{
  "activation": "squared_relu",
  "rope_base": 10000.0,
  "init": "uniform",
  "init_std_o": 0.0395,
  "lr": 0.00229,
  "final_lr_fraction": 0.05,
  "dataset": "wikipedia_en"
}
MLP neurons of a small language model. Each row is named by its layer, matrix (up: input weights) and neuron, and shows model dimensions 48-111. Each number is 128 + 24 x the weight over its row's rms, rounded and kept within 0 to 255.
After each neuron's rows, "fires on" lists the tokens most often at its 100 highest values on Wikipedia text that the model never trained on.

L7.up257 [125 141 165 160 180 100 129 128 131 155 150 160  90 114 107 107 121 155 162 127 124 182 109 136 152 168 121 120 138  97 133 157 110 126 120 172 128 116 142 149 136 138 111 143 101 135 162 130 133 127 105 115 113 185 155 118 119 118 116 125 113  87 158 143]
fires on: "t", "y", "ac", "c", " the", "in"

L8.up454 [ 97 123 125 105 156 131 117 134 132 118  95 121  85 155 165  96 141 159 109 161 105 136 128 176 164 130 161 157 122 118 149 122 178 163 114 117  90 119 141 104 148 119  96 144 122 141  94 142 126  95  96 129 140 127 163 140 126 135 124  97 114 114 153 100]
fires on: "her", "y", "e", "ing", "age", "A"

L9.up548 [141 106 170 166 144 143 143 137  73 136 144 122 126 112 167 119 112 144 114 131  99 131 128 164 133 146 184  99 111 149 135 169 155 148 127 163 103 147 131 140 106 148 135 124 120 126 109 137 143 103 144 188 106 151 133 136 100 132 117 108 154 130 115 131]
fires on: "C", "B", "L", "M", "E"

L2.up437 [148 147 131 165 138 139 105 100 127 133  98 123 124 161 116 139 119 127 154 160 134 157 131 121 146 166 112 104 139 115 114  90  87 121  95 144 126 164 124  84  98 135 133 152 113 112 123 124 103 124 130 107  88 164 122 152  66 138 126 118 131 142  66 111]
fires on: "m", "f", " m", "2", "1"

L7.up59 [147 147 129 188 147 162 148 114  63 120 127 126 121 107 185 137 134 107 140 146 123 144 118 156 179 153 178 134 141 141 130 123 106 158 129 114 125 147 144 168 102 126 128 135  87  98 124 129 130 100 115 120 113 162 139 110 110  98 148 102 113 124 132 142]
fires on: "E", "A", "R", "D", "M"

L7.up556 [115 146 127 114  86  99 118 129  99 202 107 110  87 143  63 151 109 134 134  98 100 153 154 115 150 166 123 180 121 134 140 175  82 146 110 112 140 147 142  78 183 109 142 149 128 129 148 110 139  99 146 141 103 131 105 134 117 150 118 132 141 194 121  99]
fires on: "s", "is", "r", "es", "a", "e"

L8.up373 [131 128 104 157 114 126 123 126 124 122 144 140 123 133 121 114 134 137 129 155  97 143  95 122  74 145 158 107 142 108 140  97 111 109 112 104 124 138 141 127 152 145 106 160 120 117 109 107 181 127 190 140  73 154 134 138 121 129 128 122 129 127 124 121]
fires on: "1", "b", " L", "ers", "in"

L7.up34 [176 101 179 132 136 106 129 149 101 110 122 123 167 151 145 107 129 177 154 164 113  93 111  96 121 112  96 134 160 130 113 111 133 113 140 151  90 104 121  99 128 149 140 104 128 128 165 137  97 129 114  94 141 131 120  90 148 137 155 148  72 123 138 128]
fires on: "ep", "on", "t", "he", "n", " Un"

L7.up362 [111 113 121 120 145 114 125 143 116 158 148 161 109 121 116 163  99 111 171 139 121 143 141 118 185 146 142 130 135 128  99 130 107 156 139 106 138 152 152 122  69 113 158 143 130 114 164 108 151 127 135 113  87 150 139 113 174 127 133 121 117  69 168 129]
fires on: "y", "os", ".", "ac", "un"

L7.up369 [156 133 105 155 155 157  89 132 134 146 126 146 149 145 142 117 145 111 133 151 118 159 113 103 152 106 135 174 145  95 126 116 122 104 144 144  84 127 106 106 114 135 145 153 125 129 141 127 159  78 104 127  93 139 136 187 103 167 106 120 145 108 142 113]
fires on: "ail", "un", "ed", "h", "ud", "ass"

L7.up22 [153 179 174 165 121 139 150 110 158 137 105 138 111 123 140 123 142 174 117 114  92 128 124 132  78 130 127 131 154 113 122 162 110 169 158  84 144 132 114  93  86 107 167 159 104 123 161 136 179 102 118 104 125 142 134 138 120 126 150 159 121 104 104 126]
fires on: "over", "en", "ent", "ame", "od", "es"

L7.up448 [164 173 114 168 167 142 102 172 111 129 121 135 121 116 129 137 113 134 148 114 144 132 141  83 107 150 171 188 164 182 117 143 150 145 159 105 136 152  91 127 117  95  94 135 138 166 126 124 159 138 155 135 117 115 146  97 113 114 136 139 134 137  91 152]
fires on: "is", "s", "op", "b", "n", "c"

L6.up161 [175 121 132 121 182  93 108 140 127 120  91 123  91 112 124  99 129  93 157 118 103 105  99  96  90 145 188 134 137 119 130 110 137 128 150  84 128 154 119 109  87 165 161 114 113 142 146 120 108  86 144  87  96 139 124 154 134 131  97 154 117 124 124 127]
fires on: "n", "hen", "ile", "et", "on", "he"

L6.up133 [171 141 117 148 145  84 100 135 114 125  98  97 178  96 163  99 124 145 156 135  71 128 121 140  99  94 127 164 125  90 148 104 132  98 146 128 128 134  97 131 119 164 159 124 109 145 119 154 111 117 132 130  94 168 118 106 143 148 130 137 115 118 120 121]
fires on: "n", "0"

L7.up340 [148  95 141 145 108 163 129 172  68  97 145 113 151 112 133  91 115 174 105 170 124 102 115 138 110  91 171 144 152 146  84 102 115 123  85 133  92 135 159 138 115 109 139 142 129 154 157 112 135 144 149 142 116 109 109  73 147 117 112 123 143 126 149 125]
fires on: " le", "w", "re", "le"

L7.up4 [119 110 153 103 108  94 108 126 126 114 149 154 140 120 127 118 131 163 113 178 117 144 121 172 109 102 166 123 151 178 131 120 118  84 118 151  97 163 156 165  95  91 132 118 112  96 101 118 136 140 160 136 109 113 130 121 121 133 137 142 159 129 117 118]
fires on: "r", " it", "w", "ion", " st", " le"

L9.up277 [101 131 162  98 146  74 127 108 146 123  80 128 109 156 121 186 134 163 106 140 137 146 118 139  99 170 114 111 159 104 116 144  98 135 143 139 108 146 134 113 108 118 151 129 104 101 125  99 118 117 150 131  91 139 106 150 109 158  78 163 146 161  89 145]
fires on: "1", "5", "2", " m", "0"

L6.up202 [174 162 160 162 154 120 153 137 113 143  73 186 118 127 145 121 123 127 142 128 129 146 124 129 172 124  96 157 129 138 147 147 135 110 156 116  87 121  93 131 130 158 151 127 109  94 169 119 157 116 120 124  74 109 120 123 105 190 103 173 120 132 144 121]
fires on: "ail", "est", "ed", "ons", "les", "es"

L9.up137 [110 133 115 149 140  80 100 159  90 156 116 128 123  51 114 138 120 128 119 120 144 146 125 149 158 122 140 177 158 161 150 120 104 138 103 125 130 190 133 121 132  47 138 116 139 108 121 110 101 108 168 113 131 148  95 102 113 116 115 129 141 162 144 140]
fires on: "o", "an", "c"

L6.up349 [151 120 150 108 144 119 106 100 123 144 114 132 118 141 101 130  77 159 135 135 103 106 144 121 101 142 143 131 104 155 122 147  96 127 105 101 129 117 119 134 173 105 147 161 151  89 125 121 176 125 157 126  89 166 133 122 120 159 153 102 146 143  99  95]
fires on: "b", "a", "l", "t", "k", "es"

L7.up391 [138 110 119 143 156 152 148 135  79 125 101 112 159 110 134 170  90 128 107 114 110 143 150 144 131 158 108 137 139 143 150 130  98 176 146 126 162 146 109 140  96 107 133 111  75 117  79 150 153 116 128 160 110 142 138 151 115 144 160  95 152 131 145 107]
fires on: " |", "D", "A", "R", "Y", "L"

L2.up211 [130 116 126 153 135 127 159 148 158 122 106 142 140 133  95 172 132 140 128 149 117 174 134 140 118 178 135 110 157 128 129 104 118 128  95 130 158 176 115 106 118  97 155 124 116 126 122 121 125 126 118 113 120 127 158 149  93 130  84 105 159 141 100  80]
fires on: "9", "1", "2", "5", "8"

L2.up157 [127 171 118 188 161 104 148 107 109 135  97 139 169 103 132  88  70 157 149 170 126 110 157  97 126 155 131 150 107 147 137 166 154 141  82 143 136 161 122 117 122 104  93 132  64 153 165 162 124 135 141 132 104 140 103 158 144 158  64 123 139 143 109  81]
fires on: " le", "ber", "cl", "%", "ition"

L8.up476 [120 157 126 188 135 147 165 163  91 136 140 116 139 128 127 112 152 143 151 104  94 133 120 107  77 182 115 147 118 149 137 160 150 178 138 155 124 157 112 147 158 108  77 133 103 107 119  93 149 126 107 128 102 126 147 122 106 121 116 128 130 114 119  90]
fires on: "ame", "end", "ber", "ition", "op", "b"

L9.up171 [181 166 101 192 133 146 125 128 154 159 112 127  93 136 113  83 112 146  98 135 111  69 113 177  79 126 133 147 178 121 110 143 133 162 135 127 102 128 150  98 152 132 122 128  95 154 127 137 115 155 154 125  78 134 137 111 151 144 128 152 119  98  99 150]
fires on: "en", "H", " H", "s", "ri", "es"

L6.up66 [147 165 145 139 117 111 131 116 140  99 148 114 141 126 118 147 119 192 150 117 133 138 108 124 136 124  83  98 109 102 125 145 130 130  92 149 134 152 126 115 150 127 129 134 134 177 137 126 144 115 144 100 126  95 149 133  90 150 134 108 106 120 159 106]
fires on: "or", "er", "le", "ur", "her"

L9.up506 [133 167 150 172 130  77  98 117 139 140  82 173 116 100 125 138 122 171 100 156 105 138 105 131 113 146 145 111 154 102 133 167 102 115 158 152  90 145 128  95 115 127 130 110 116 111 114 136 130 133 149 158 149 173  90 126  83 100  88  88 116 104  98 122]
fires on: " m", "r", " c", "an", "us"

L8.up578 [144 141  92  84 138 114 119 158 147 127  77 111 145  81 145 116 150 132 147 114  90 140 122 155 102 120 136 133 135 120 176 107 130 162 117 144 107 172 116 117 167 140 131 125 101 127 149 107 135 146  91 166 106 135 148  70 100 165 146 121 138 137 108 112]
fires on: "a", "ra", "if", "n", "r", "et"

L8.up278 [129 149 136 144 129 133 135 154  84 125 134 115 165 111 153 179 110  98 116 150  96 176 103 153 163 173 125 116 117 120 160 125 114 138 156 127 108 110  51 134 128 147 167 144 109 120 153  98 103 121 114  98 147 138 111 156 145 131 141 106  89 123  98  85]
fires on: "ong", "own", "ew", "ay", "st", "f"

L7.up52 [170 114 170 145 157 120 125 160 156 141 115 126 153  88 193 146  60 106 157 137 123 128 107 108  93 125 107 152 144 122 158 106 129 125 150 135 110 140  97 138 128 155 117 139  96 139 175 112 159 121 149 128  93 145 140 148 146 166 114 132 102 116 123 155]
fires on: " on", "n", ":", "In"

L7.up102 [127 140 156 122 128 121  90 120 139 133 116 115 130 111 127 112 141 165 109 159 147 107 105 153  91 105 130 156 117 120 143 115 154 155  88 156 122 136 125 145 157  78  97 119 135 123 151 139  73 122 137 163 124 124 131  92 150 122 145 140 132 122 154 133]
fires on: "-", " \"", "ew", " B", "ro", "al"

L6.up439 [137 161 158 121  99 121 100 104 139 137 108 154  98 104 111  90 103 189 154 166 140 106  99 120 125 116 123 142 148 125 127 123 132 132 128 173 117 148 123 111 166 141 141 140 133 171 137 148 147 108 137 138  95 128  85 124  76 120 118 109  99 137 119  97]
fires on: "er", "mer", "ch"

L8.up82 [146 160 131 150 112 130 141 141 113 136  89 105 125 155 114 141  69 133 140 130 152 171 120 146 118 143 171 150 133 163 128 110  84 108 122 131 157 154 139 118  74 101 127 128 129 152 171 124 179 161 104 130 139  94 141 107 127 152  94 112  86  81 162 144]
fires on: "op", "as", "x", "ep", "p"

L8.up18 [128  97 122 108 114 123 113 127 121 156 100 128 192 112 131  95  91 127 146 175 122  76 126 119  77 101 112 153 152 155 110 131 135 123 136 145 118 115 120 118 114 148 159 149  83 107 142 135 108 141 111 181 135 156 121 104 138 133 130 122  85 120 128 126]
fires on: "n", "u", "as", "\n", ":", "a"

L8.up35 [119 162 151 117 139 134 110 147 130 138 103 160 111 116 118 113 101 115 125 151 124 151 127 113 145  62 141 130 120 124 120 106 136 120  93 156 102 113  79  98 152 121 162 159 131 133 132 114 136 153 141  98 114 128 111 156 100 136 157 110 117 142 157 105]
fires on: "es", "ith", "er", "is", "6", "e"

L9.up213 [107  65 140 169 159  97 103 118  97 120  98 139 142  63 133 137 114 138 115 137 162 140 139 136 149 143 178 140 130 118 153 142 114 160 111 134 131 134 134 136 103 119 112 126 109 123  86 143 102 141 152 170 147 162 134 121 103 113 122  85 110 117 106 151]
fires on: ",", "an", " c", "c", ".", " was"

L2.up108 [137 140 133 136 101  96  82 165  77 105 142 141 151 132 128 120 105 160 107 174 127 136 160 143 101  74 153 117 128 134 152 159 129 162  69 130 126 167 148 105 108 150 112 162 105 116 117 170 154 146 151  76 138 142 111 128 135 127 113 150 113 118  90 134]
fires on: "ide", ";", "re", " (", "pt"

L2.up547 [144 151 170 158 145  93  93 132 112 128 104  93 110  89 156 122 137 150 144 142 138 128  80 138 105  68 129 168 169 128 160 133 137 136 139 135 139 116 116 115 133 104 117 157 124 130 126 116 103 107 141 130  84 110 117  92 127 131 127 118 151 122 103 109]
fires on: " his", " their", "ew"